config = dict(
    n_layer=13,
    d_model=320,
    n_head=5,
    n_kv_head=5,
    head_dim=64,
    d_mlp=1280,
    vocab_size=8192,
    activation='squared_relu',
    norm='rmsnorm',
    norm_place='pre',
    norm_eps=1e-06,
    positions='rope',
    rope_base=10000.0,
    rope_fraction=1.0,
    qk_norm=False,
    attn_scale=0.125,
    bias='none',
    tie_embeddings=True,
    parallel_block=False,
    init='uniform',
    init_std_qkv=0.0367,
    init_std_o=0.0456,
    init_std_up=0.0526,
    init_std_down=0.0526,
    optimizer='muon_variant',
    lr=0.00895,
    beta1=0.95,
    weight_decay=0.0,
    lr_head=0.0106,
    grad_clip=1.0,
    warmup_steps=200,
    schedule='wsd',
    decay_fraction=1.0,
    decay_shape='linear',
    final_lr_fraction=0.0,
    batch_tokens=131072,
    seq_len=512,
    doc_mask=True,
    train_tokens=780400000,
    steps=5954,
    dataset='wikipedia_en',
)
MLP neurons of a small language model. Each row is named by its layer, matrix (up: input weights) and neuron, and shows model dimensions 32-95. Each number is 128 + 24 x the weight over its row's rms, rounded and kept within 0 to 255.
After each neuron's rows, "fires on" lists the tokens most often at its 100 highest values on Wikipedia text that the model never trained on.

L8.up1024 [113 134 109 150 103 131 147 152 143 122 133 150 128 110 106  89 128  94 133 136 150 141 151 142 125  98 119 123 128 121 100 109 140 137  91  99 106 157  94 154 158 159  99 138 110 110 118 111 135 133 140 150 120  98 111 111 140 119  68 119  95 116 152 137]
fires on: "\n"

L9.up104 [139 128 157 167 120  95 121  88 148 158 133 106  99 146 134 170 142 111 112 125 113 103 172 121  85 106 139 131 135 136 139 137 148 103 118 137 134 119 117 138 128 189 154  97 117 143  76  93 102 101  59 121 139 132 120 125 146 119 138 152 135 135 176  99]
fires on: " ", "9", "6", "1"

L7.up282 [154 126 134 129 102 142 124 110 165 121 122 105 155 153 122 120 167 137 136  80  96 137 144 113  69 146 135 102  99 102 168 108 139 110 159 135 135 122 122 117  89 132 108  90 180 127 142 107  76 104 128 142 136 181 106 120 111  97 188 108 128 129 100 114]
fires on: "6", "4", "7", "9", "5", "2"

L2.up189 [153 136 112 166 159  71 130 159 121 161 137  99 147 139 130 101 105 143 131 120 107  85 135 138 117 122 163 148 100 137 119 179 125  83 153 161 141 137 169 154 123 133 132 144  97 126 146  96 131 140 111 144 134  90 117 134 144  94 163 124 144 147 110 115]
fires on: "9", "8", "0", "1", "7", "2"

L7.up211 [136 126 166  57 136 159 139  95 121 150 112 147 158 120 121 163 115 148 164 116 104 158 133 107 141 123  89 173 114 155  73 138 124 123 134 124 123 100 130  87 130 160 149 139 108 155 100 132  89 170 121 127 117 150 115  87 154 125 129 110 134 166 145 123]
fires on: " |", ":", " "

L2.up934 [ 86 124 129 165 113 159 116  92 127 169 147 161 152 151 128  84 114 125 167 144 107 157 141 104 103 137 153  97  71 121  82 145 129  82 152 126 153 143 162  99 119 141  81 148 120 102 123  82 132 151 123 139 139 138 126 135 143 151 129 153  76 121 126 131]
fires on: " of", "er", " ", "b", "ow", " "

L6.up643 [146 135 125  81 121 165 124 152 129  43 117 128 132 141 114 180 183 110 128  92 147 125 170 149  97 130 139 107 135 126 146 128  55 163 141  88 135 144 137 125 141 161 126 146 132 116 122 103 141 135 144 132 129 136 130 125 143 126  95 141 124 129 155 147]
fires on: " the", " a", " an"

L6.up1120 [137 139 174 123  94  99 129 124 160 114 161 138 135  85 140 125 120 120 129 163 133 161 109 161 128 120  98 171 162 147 115 127 136 123 142 127 168 162 123 128 115 129 169 111 115 151  96 119 152  96 156  97 149 126  93 112 111 177 112  65 155 152 119 161]
fires on: "\n", " ", " |", "."

L2.up62 [132 150 122 141 120 149  72 115 129  77 100 124 141  91  92 131  92 131 120 148 104 165 183 140 126  94 152 128 106 141 142 151 130 142 154 153 122  89 136 111 107 157  80 130 123 156 138 121 120 175  88 154 149 124 142 111 142 103  96 133 123 127 136 106]
fires on: "ed", "-", "lu", "ree", "al", "ing"

L5.up731 [156 136  97 101  97 127 103 141 117  90 142 177 152 125 124 145 133 139 142  80 120 128 115 118 119 149 125 127 102 174 140 118 131 162 154 146 127 164 127 101 177 105 134 103 129 115 102 119 130 105 140  93 128 110 140 100  95 115 173 177 130 149 119 140]
fires on: ";", "-", "6", "em", "'", "th"

L7.up1094 [130 121 174 136 120 112 159 143 124 157 133 104 145 131 127 139  98 121 152 179 171 150  98 127 115 120  92 135 171 112 133 163 136 132 157 161 137 106 117 143 119 122 153 114 133 157  93 114 122 117 142 155 162  98  99 109 115 138 114  92 156 148 143 121]
fires on: "\n", "-", " ", ":"

L5.up507 [125 189 134 102 157 117 140 121  98 132 169 151 147 127 109 128 123 159 103 140 133  95 137 136 117 100 180 145 153 124 102 129  99  75 110  66 151 113 180 119 110 122 143 110  98 156 142 150 130 146 149 146 179 138 174 120 184 101 146  99 150 125 133 106]
fires on: " ", " Ta"

L7.up1170 [176 159 159 102 166 130 116 135 122 117 112 146 111 151 143 124  85  98 158 138 138 126 154  83 116 100 104 122 130 147  98 152 145 116 125  94 152 116 126 138 149 137 144 110 130 171  96  80 124 131 125 136 159 132  74  99 118 147 145 162 121 136 154 147]
fires on: " ", "-"

L2.up652 [130 100 119  95 132 194 129 107 147 173 137 108 164 128  97 199 136  98 125 183 155  88 146 145 179 109 149 164 125 153 125 173 139 110 110  95 129 104 120 111 130  86 200 101 167 105 126 112 149 116 102 110 127 140 124 138 126 102 105 102 171 120 120 115]
fires on: "es", "ing", "al"

L7.up1085 [119 103 121 116 111 136 120 101 134 142 122 160 168 132 121 108 124 148 130 133 156 126  66 130 132 127 129 105  98 139  94 121 115 123 144 114 145 112 140 150 134 147 123  71 178  78 119 154 142 124 105 103 106 115 134 152 166 167 100  94 106 140 126 168]
fires on: "ly", " both", " however", " However", " Both"

L5.up95 [137 137 141 142 102 119 169 161 151 147 108  91 142 152 154  94 127 112 135 142 131 139 115  95 127  95 134 125 121 145 112 126 141  91 166 146 158 124 163 159 102 109 144 127 131 166 124 102 105 144 143 103 184 174 185  78 135 134 122 152 139 177 135 145]
fires on: " to", " of", "ly", "ing", "ant"

L2.up213 [121  89 158  97 139  94 169 130 119 154 140 107  86 186 127 128  97 153  89 139 128 117 102 142 165 135 145 134 173 151 127 129 124  97  90  78 148 137 143 117 149 139 147 178 151 121 134 109 132 169 145 119  71 108 155 130 116 134 112 104 136 178  76 113]
fires on: "y", "a", "e", "ow", "ty", "w"

L8.up332 [158 105 173 121 123 139 128 135 149  89 144 130 141 144  90 105 108 112 104 123 154 118 153 136 100 128  90 112 137 101 161 179  93 167 129 169 137 107 158 105 104 176  93 159 131 155 156 122  90 143 121 131 101 100  91 161 141 163 103 151 126 105 148 136]
fires on: " ", " a", "s", " an"

L5.up805 [110 173 140  90 118 164 142 127 109 104 173 109 100 169 122 125 121  79 169 105 123 120 101 153 144 120 149 140 113 139 110 163 111 157 139 132 160 123 141  85  77 177 139 138  87 109 119 143 137  91 125 152 121 141 106 136 106 149  85 112 134 118 132 124]
fires on: ".", " ", " |", ","

L5.up262 [ 93 151 130 136 101 129 118 162 136 120 118 129 117 111 150 128 129 168 165 135 101 113 149 148 157  90  93 127 165 151  98 128 133 135 112 115 142 170  89 144  88 133 101 109 109 109  90 126 104 149 150 161 134 100  98 118 168 173 138 115 130 154 122 167]
fires on: "\n"

L2.up439 [110 135 131 128 184 117 152 124 141 170 107  84 129 152 159 140 144 128 152 133 108 118 145 157 120 152 184 157 145 133 154 158 136 158 148 151 108 101 149 140 153 138  87 116 116 155 113 108 135  79 120  96 176 140 102 128 167  88 145 107 127  96 153 130]
fires on: "ner", "n", "ight", "red", " Cro", "nell"

L7.up798 [115 111 143 121 115 113 111 145 154 142 134 122  74  75 144  98 139 150 100 178 140 119 114 115 126 179 128 108 135  88 121 112 133 130  97  92 140 147 147 118 104 121  69 111 137 146 128 155 135 134 102 142 115 121 146 144 150 136 153 166 108 101 150 151]
fires on: "2", "1", " view", "9"

L2.up522 [145 102 148  86 108 126 144 174 152 121  83 136 164 115 151 134 121 107  86 151 142  73  96 122 154 103 117 130 126 152 139 124 178 129 128 150  52 117 118  87  42 102 116 158 144 185 138 115 100 122 131 116 141 114 119 131 154 124 166 140 122  94 105 141]
fires on: "0", "7", "gen"

L8.up727 [ 86 130 126 115 157 139  79 128 157 126 127 115 138 139 104  73 126 152  84 143 117 163 112  92 120 141 154 131 144 113 111  96 133 137 162 121 115 132 169 106 153 109 121 160 107 116 192 142 130  95 113 109  99 144 125 166 129 129 139 132 106 103 154 154]
fires on: " St", "2", " D", "1", "St", "ant"

L9.up1178 [139 159 159 104 128 140 121 113 120 144 143 143 181 173 126 123  65 132 128 169 138 143 139 107 122  89 115 145 154 124 133 140 102 163 144 113 169 118 130 144 137 100 151 110 153 143 152 164 126 106 174  98 122 124 154 111 163 168 156 118 155 147 120 131]
fires on: " ", " well"

L8.up1178 [113 132 121 162 111 142 160 140 153 105 119 137 140  72  99 101 118 132 119 133 131  96 149 103 136 137 128 129 113 116 142 139 152 130 151 155 110  92 153 103 117 120 143 139 128 105 138 162 171 156  71 138 112 137 118 104 153 134  78 160  96 157 150  98]
fires on: "-", "bi", "al", "ir"

L9.up1215 [ 90 130 144  84 112 118 151 113 204 111 177 154 149 148 138 102 131 136 106 125 120 141 101 133 117  87 139 107  97 143 116 117 120 127 147 127 144 184 135 100 122 161  93 141 137 136 113  93 108 161 153 125 124 109 107 126 131 133  79 180 120 133 149 128]
fires on: " ", " \"", " of", "/"

L6.up1111 [119 178 104 112 131 154 141 129 117 129 168 117 137 132 126 117  89 157 106 133  90 117 132 122  96 110  75  91 138 139 122  96 142 159  90 165  97 129 129 175  90  71 133 139 127 117 153 108  73 134 139 104 153  90  90 167 140  81 138 138 125 150 110 146]
fires on: "\n"

L2.up321 [100 117 144 137  96  72 134  80 157 134 152 194 127 148  96 148 105 139 130 126 104 114 108  88 153 161 118 136 145 117 144 114 134 139 134 128 135 161 128 128 172 115 112 143 114 119 120  96 133 133 144 100 152 120 149 141 138 112 155 154 109 119 130 145]
fires on: "th", "2", "zh"

L2.up1167 [171  61 132 123 128 150 147 133 135 154 179  97 117 100 133  97 148 111 133 170 115 134 134 121 151 133 102 110 115  97  80 134 146 160 131 112 104 202 149 126 101 120 142 129 161 126 136  88 153 125 131 114 113 130 113 114 113 105  88 145 113 155 173 125]
fires on: "s", "the", "to", "re", " Record", "ever"

L8.up231 [142 113 111  81 164  81 129 107 111 125 141 139 142 102 107 160 167 148  47 124 102 153 135 126 114 104 122 124 142 157 138  95 151 170 157 133 125 123 147 135 110 115 117 148 147 137  88 154  99 177 145 154  71 131 115 139 153 142 113 129 128 144 154 124]
fires on: " ", "0", "2", "1", "6"

L6.up535 [168 154 132 145 107 139 118 124 131 163 111 146 155 122 138  95 129 155 147 106 113 130 127  89 118 146 142  89 120 144  94 118 118 139 169 177 105 116  95 155 152 172  74 169 124 101  97  94 135 107 111 117 136  81 151 144 117 171 132 113 119 105 150 136]
fires on: " by", " also", " and", " than", " then"

L8.up526 [126 139 129  96 125 148 126  86 135 195 145 111  77 106 161 109 130 139 136 125 136  83  60 140 140 110 127 130 123 198 106 118 134 169 130 111 148  87  88 141 132 110 162 121 125 138 118 161 154  98 110 125 143 114 122 164 133 112 111 162 123 106 117 146]
fires on: " to", " De", " began"

L6.up1209 [109 165 152 132 115 120 112 125 124 129 133 152 117 112 118 162 109 162 183  92 119 159 151 174 163 119  82 113 165 154  99 144 149 151 105 115 127 146  86 178 115 138 142 128 116  96 129 102  86 164 148 153 155 105  93 114 167 133 124 156  98 143 131 128]
fires on: "\n"

L2.up3 [140 115 103 152 106 145 188 152 137 105 123 161 106 109 154  95 130 103  98 194 114 144 136 153  92  93 115 165 123 155 140  77 166 110 134 148 163 124 169 119 137  54 125 172 167 142 164 115 159 123 126 162 173 104 135 119 120 126 121 102 126 126 138 142]
fires on: ".", " (", "\n", ":", ")", "ter"

L9.up867 [146 128 141 137  77 137  82 149 107 126 134 130 162  99  74 144 153 115 159 133 172 132 119 149 112 123 144 103 162 132 124 129  82 166 123 130 129 134 153 110 149 105 192 163 120 133  93 110 135 119  69 163  86 125  86 133 139 116 153 150 153 173 146 148]
fires on: " A", "A", "th", "d", "nd", "hara"

L6.up70 [121  94 112 143 116 142 166 119 150 106 103 142 110  97 142 140 116 141 150 137  64 142 158 150 155  86  92 146 123 145  89 112 110 127 152 143  80 141 147 161 110 145 130 125 115 103 141 138 135 132 176 165  98 121 136  86 180 172 145 146 128 107 101 146]
fires on: "\n", ","

L8.up365 [133 127 135 124 144 104 124 165 117 137 149 144 105 176 121 143 134 147 134 146  62 121 146 103 132 126 128 168 117 113 132 136 146 102  93 131 104 115 115 120 177 139 131 183  70  87  88 124 113  98 147 174 149 166 137 134 155 168 107  84 135 130 113 111]
fires on: "-", ".", " ", ")"

L6.up532 [ 85 120 116 155 145 184  95 164 145  81  89 132  81 187 118 100 131 135 103 125  93 128 155  91 121 161 190 129 141 117 137  94  94  71 136 117 164 144 123 134 122  91 163 108 115 122 105 129 107  99 155 149 119 113 131 110 125 164 147 130 121 127  98  98]
fires on: " (", " ", " same", " O", " following"

L7.up1204 [120  92  88 137  63 127 147 114 115 158 100 129 121 122 153 141 134 141 156  51 137 150 140 105  91  95 107 125 122 174 140 175 160 129  91 134 102 117 128 134 126 117 113 101 154 111 129 140 148 148  98 100 130 102 102 145 161  96 108 142 101 130 160 102]
fires on: " the", " to", "g", " in", "gi", " G"

L2.up500 [111 134  92 123 166 131  48  97 131 124 122 120 129  85  89 170 112 146 113 101 120 100 136 156 172 103 160 181 105 137 121 159 128 114 152 124 127  80 105 114 167 155 119 149 141  99 143 121 111 178  89  94 138 135 139 125 127 132 105 135 158 108 153 122]
fires on: "es", " appearances", "e", "ed", "ing"

L8.up651 [115 145 154  93 154 112 125 125 161 121 142 136 126 114 127 100  90 135 157 134 145 142 130 118 134 107  97 146 145 111  98 144 104 126 156 150 141  92 168 113 151 141 157 131 104 185 170 152 165 164 140 155 153 149 120 154 129 147 156 168 121 123 127 145]
fires on: " ", ":"

L2.up13 [164  94 108 145 122 170 128 123 100 120 123 118 129 103 152  98 152 113 130 135 131 106  86 149 150 135  71 152 187 110 146 146  86 124 135 120 155 111 159 125 124 117 132 132 124 148 138 136 126  98 120 116 103 124 121 166 135 131 145 112 128 120 150 120]
fires on: "s", "al", "List", "ed", "ra"

L8.up395 [ 99 165 140 110 102 132 116  95 154 101 132 142 113 139 119 103 114 143 213  94 135 143 125 172 176 104 176 125 130 151 118 131 130  72 164 105 121 133 141  81 126 135 157 129 122  95 127 154 129  93 144 127 142 157 133 159 127 138 138 158 116  78  97 126]
fires on: "born", " born", "-", "et", "y"

L5.up30 [ 98 122 122 103 112 131 142 132 165  91 134 126 127 128 166 155 134 156 171 123 123 107 159 147 163  77 112 106 148 142  98  75 164 142 148 122 163 148 105 135  89 129  77 125 105 116  71 162 122 144 182 163 121 127 128 144 184 170 151 113 169 148 114 159]
fires on: "\n"

L8.up1063 [ 91 120  79 126 118  96 129  99 138 111 157 119  99  84  98 110  95 120 109 108  83 111 142  92 102 138 106 131 146 143 125  97 119 126 147 124 150 122 123 126 154 119 103 122 111 141 101 139 114  85 113  83 136 145 111 134 136  76 128 165 109 135 137 141]
fires on: "2", "1", "."

L7.up81 [164  97 139  86 133  82 137 122 129 151 122 153 144 125 135 123 112 109  96 116  90  93 117 126 121  83 124 142 131 180 152  90 132 110 131 133 124 106 112 116 110 105 124  96 135 128 113 168 107 127 112 104 138 141 115 123 201 149 142  99 132 117 128 143]
fires on: "0", " there", " There", ".", "-"

L9.up544 [156 150 104 107 102 129 169 158 132 104 190 108 128 104  90 105 119 131 128 163 150 130 110 165 113 110  96 154 117 169 103 108 131 129 148 114 114  99 127 150 146 117 113 113 130  75  95 101 140 139 114 129 152 110 113 118 137 133 115  90 124 133 153 168]
fires on: "\n"

L5.up581 [113 182 165 143 138 160 136 115 160 124 135  92 154 156 134 142 169 126 126 111 156 101 129 154 133  80 117 149 161 142  99 155 116 130  80 156 137 117 112  85 139 148 116 130 114 149  95 133  92 164 113 137  91 106 153 106 126 145  98 146 111 134 163 158]
fires on: "\n", "t", "s", " |"

L8.up846 [ 78 152 138 108 147  82 107 125 142  94  88 107 140 100 122  83 106 152  93 106 128 134 119  91 139  96 146 139 156 147 155  72 124 128 183 139 124 157 135 142  91 171 176 145 103 165 116 149 157 148 123 143 104 124 136 148 168 116 112 150 114 118 130 154]
fires on: "1", " V", "2", " R", " N", "4"

L6.up1177 [109 138 133 123 113 125 123 103 153 109  91 105 120 104 125 110 109 130 154 160 145 167 123 116 157 117  81 147 108 157 130 130  96 131 142 136 115 135 171 148 122 116 125 105 114 123 122 119  93 135 144 147 134 183 105  88 143 147 147 121 125  97 110  99]
fires on: ","

L2.up210 [138 125 152 165 127 104 172 134  98 127 120 116 117 125 104 133 158 136 130 124 159  96 127 126 146 113 128 125 160 143 124 100 145 101  99 112 141 149 128  99 133  96 137 140 114  95 146 100 121 165 108 138 135 135 165 109  97 128 144 133 129 133  97 109]
fires on: "s", "y", ".", "u", "a", "al"

L2.up451 [148 123 130 174 150 110 126 100 117 134 114 121 103 163 126  99 165 150 150 144 137 124 102 112 130 137 129 120 123 108  96 140 159 130 139 104 132 150 136 153 127 151 118 133 187 107 178 131 116 127 138  97 135  86 135 127 125  92  56  77 129 168 114 123]
fires on: "s", "me", "re", "ion", "im"

L7.up1049 [104 135 182 129 154 110 149 110 103 134 116 142  84 152 111 111 156 145  96 139 130 107 159 108 173 101 131 124 141 112 123 160 113 158  97 147  99 154 121 128  94 157 139 175 121 145 154 108  86 136 142 121 126 110 137 132 131 125 127 150 129 133 120 134]
fires on: "s", "a", "ri", "ir", " a", " is"

L2.up21 [203 150 161 137 190 115 107 119 145 127 151 145 142 124 112 128  59 142 177  79 179 148 164  86 165 163 106 106 125 107 154 162 116 156 122 113 115 105 122 146 134  92 149 140 122  96 139 119 115 175 103 162  78 145 114 138 154 123 142 168 122 102 148 138]
fires on: " ", "\n", " ="

L9.up343 [142 101  80 122  98 131  99 116 131 132  91 117 161 171 125 106 165 172 140 119 116 144 146 120 135 151 116 122 113  93 148 116  96 174 109 155 147 189 155 155 104  96 107 145 131 134 145 150 132 116 112 141 127 162  69 122  82 112 130 106  88 145 129 132]
fires on: "1", "4", "0", "2", "6", "8"

L8.up588 [ 89 128 112 107  92 143 150 113 146 131 135 156 127 117 115 123 130 154 102 112 115 104 118 147 177 132 105 120 139 164 141  79 115 124 177 170 133  70  98 110 114 161 169  96 112 132 167 132 133 133 106 186 131 123 103 139 126 171 123 100 117 161 164 115]
fires on: ",", "-", ":", " At", " |"

L6.up999 [148 133 160 115  99 130 171  84 145 116 164 129 124 134 143 142 136  94 125 120 141 152 101 136 157 112 121 163 119 126 131 124 127 128 110 126 115 128 104 109 151 142  86 139 132 142  89 147 109 130 116 153 134 135 141 144 122 142  90 136 134 122 134 110]
fires on: " |", ")", "th", "]", "ter"

L6.up434 [130 154 128 153 117 102 127 103 128 198 149  99 194 155 162 107 131 111 109 118 128 138  99 125 144 137 146 144 130 107 106 178 117  87 126 135 150 121 122 116 140 133  86 165 112 129 102  98 142 112 137 148 110 116  98 122 128 155 140 105 146 169 116 144]
fires on: "0", "1", "3", "6", "7", "9"

L6.up1091 [157 109 115 127  57 156 108  97 159 158 125 142 132 162 154  80 115  94 151 142 129 116 183  91 126 112 131 134 142  86 112 150  90 124 103 160  83 113 183 105 134 160 118  98 129 162 113 105 112  70 153 118 114 101 142 106  96 133 150 143  99  89 116  87]
fires on: " of", " by", " to", "s", "ge", " with"

L6.up946 [102 111 128 139 155 159 138 113 138 145 149 124  98 123 133 133 122 142  69 155  97 134 148 168 139 110 131 106 150 128 101  83 146 143 138 196 112 115 105 122  68  85 115 143  90 117 134 123 123 114 149 146 101  99 168 108  89 118 107 138 147 128  83 132]
fires on: ",", "or", "er", "ner", "ers", "s"

L7.up595 [142 132 109 114 158 150 106 113 112 171 126 136 164 117 121 119 150 140 144 121  95  98  90 102  98 108 141 132 143 148 136 130 138 149 134 114 124 137 140 102 144 148 143 157 122  99  91 120 159 175 102 157 114 127  68 134 156 139 109 135  80 115 105 113]
fires on: "\n", "d", "t", " From", "ic", "v"

L2.up783 [141  93 122 101  94 129 110 105 137  93 129 130 156 113 110 137  91 116 106 120 125 126  98 119 125 121 106 148 118  97 134 161  99 140 113 116 149 117 113 130 125 148 157 164 111 107 128 153 119 126 141 167  94 137  87 115 118 117 105 151 130 111 107 156]
fires on: "-", " |", " an", " up", " one", " a"

L2.up877 [147 105  98 140 142 144 132  98 150 107 158  87 123 132 133 118 135 102 140 135 120 123 130 123 119 150 115 164 185 100 154 143 154 166 132 163 164 111 109 147 145 158 117 134 140 139 174  88 108 155 123 108 139 137 127 180 159 117 147 171 146 140 190 166]
fires on: "ed", "s", "al", "ing"

L7.up417 [117 168 107  90 109  66 120 128  91 124 165 142 112 135  94 125 148 163 154 141 133 104 137 131 134 114 175 173 132 121 138 146 129 135 134 162 104  90 151 112 147 101 122  99 102 119 135 129 129 113 142 160 113 153 123  98 156 140 140 125 108 133 106 106]
fires on: ".", ":", "g", "B"

L5.up1171 [164 159 154 174 148 119 141 131 146 157 151 131 133  70 142 116 119 139 104 136 171 101 127 163 145 147 171 102 129 127 114 167 133 128 142 114 118 133 128  81 114 140 119  89 134 156 165 109  81  98 140 139 115 185 142 130 126 150 156 141 172 151 150 117]
fires on: "'", "ve", "s", " I", "ever", "I"

L7.up18 [122 112 157  82 122 116 152  96 119 157 156 149 107 147 139 127 110 145 165 109 132 122  94 179 153 116 146  83 149 140  99 130 116 106 151 121 140 101 160 122 138 205 110 120 128 156 120  96 145 141 114 102 116 107 144 153 120 116 119 122 138 108 152 114]
fires on: " of", " and", " on", " in", " to"

L8.up85 [ 98 142 127 170 166 119 141 149 125 170 139  91 180 123 128 118 124 113  92 149 135 141 126 159 145 146 128  87 166 140 132 142 109 125 141 115 113 158 120 136 145 176 136 139 104  82 162 124 119  73 130 137 103 151  98 122 111 125 169 156 150 139 152 120]
fires on: "I", " than", " as", " I", "To"

L7.up634 [118 149 146 111 122 116 133 100 137 192 126 142 182 131 158 108 144 137 174 120 109 121 110 133 158 136 146  71  83 120 120 139 130 119 174 158 115 165 103  91 111 196 153 153 154 162 125  89 127 118 125 114 125 119 173 164 126 128  98 119 160 176 137 139]
fires on: " and", " in", " by", " of", " to"

L9.up197 [108 152 146 112 127 140 130  92 175 136 122 102 122 145 126 135 119 157  97 105 110 156 115 180 139 132 128 138 120 156  86 154 148 177 129 150 127  79 105  63  75 133 147 130 128 153 130 137 123 130 131 153  89 125 145 121 106 146 122  92 116 100 144 129]
fires on: " |", " by", ":", ",", " with", "s"

L2.up228 [100 103 119  52 134  91 131 144 110 127 155 114 113 140 113 109 150 137 142 160 146 158 129 113 110 124 136 134 150 103 156  94 110 131 140 158 106 152 134 152 122 169 121 106 110 113  90 147 127 107 152 117 141 149 155 141 130 111 147 133 102  92 107 114]
fires on: ":", "ment", ".", "ech"

L5.up85 [113 131 114 147 103 122 190 128 152  91 115 103 137 129 146  99 127 118 157 139 158 119  74 126 109 140 104 141 116 107 128 144 128 142 126 132  93 178 130 144 115 100 111 135 100 100 100 100 161 141 177 168 174 131 151 159 164 137  85 146 108 160 112 143]
fires on: "\n", "-", " |", "den", " ", "lan"

L6.up887 [115 167 162 150 169 107 137  99 126 138 131 175 113 121 147 118  90 105 140 125 137 122 134 153 121 130 140 128 150 133 121 130 127 118 169 122 142 129 127  82 125 188 100 131 122 110 148 108 155 162 145 114  90 135  91 138 128  84 143 141 131 143 104 120]
fires on: " the", " in", " all", " to", " of", " on"

L8.up467 [122 144 123 121 148 137 120 152 138 155 126 156  88 163 133 126 166 155  81  90 111 153 156  97 151 124 192 165 128  64 120 126  78 102 125 160 110 141 109 131 145 121 153 127 125 169 139  99 104 138 160 136 111 123 152 114 153 141 150 140 117 193 149 160]
fires on: " ", " re", "2"

L5.up32 [149 112 110 163  95 126 138 137 130  97 140 123 151 111 145 120  95 114 137 132 132 172 163 133 168  98 119 157 103 132 155 155 121 135 134 124 171 108 171 129  69 160 121  71  89 181 143 109 112  98 147 123 126 121 177  86 154 110 127 114 111 141 119 111]
fires on: " of", " about", " into", "0", " to", "ge"

L2.up554 [165 159 103  91 127 146  99  86 144 111 124 189 181  69 108 135 132 148 109 145 135 113 177 127 112  98 138 137 129 150 123 145 134 159 107 115 107 149 129  99 122 126 116 143 123 112 129 118 129 125  77  98 147 112 158 104 102 103 128 150 145 149 166 122]
fires on: "ed", "ing", " due"

L7.up1001 [127 150 109 115  97 113 102 162 106 150 151 107 157  89 147 166  95 129 147 126 130 175 105 127 106  94  84 118 143 140 125 148  72 135 136 130 122 161 185 104 110 103  85 173 138 139 129  99 142 121 114 155  94 156 116 111 138 149 130 165 114 125 141 128]
fires on: "st", " football", "th", "nd", "g", "h"

L5.up244 [169 164  79 109  84 134 147 109 129 118 102 142 114 150 150 117 177 168 172  94 165 129 117  83 181 125 117 152 134 126 123 114 123 127 105 180  99 173  75 118 135 106 130 147 136 109 182 110 136 137 144 144 108  81 144 144 115 117  74 124 133 149 163 137]
fires on: "0", " one", " a", "mon", "ity", " life"

L5.up301 [100 109 150 137 101 119 150  89 165  89 117 113 133 158 133 112  85 150 133 153 131 107 105 106 130 115 118 117  95 136 108 147 129 104 139 121 148 142 149 114  99 107 117 122 118 110 124 132 123 103 152 142 141 132 124 149 157 146 112 119 127 129 108 156]
fires on: "-", " ", "–"

L8.up319 [122 116 158 104 133 112 139 123 115 143 168 115 107 147 113 125 103 145 159 133 127 148 144 145 158 147 147 139 117 115  91 145 141 120 117 105  88 129  86 141 130 143 127  97 147 134  73 144 138 107 112 155 122 110 169 170 140 179 108 107 143 127 146 116]
fires on: "-", "ro", " |", ",", "."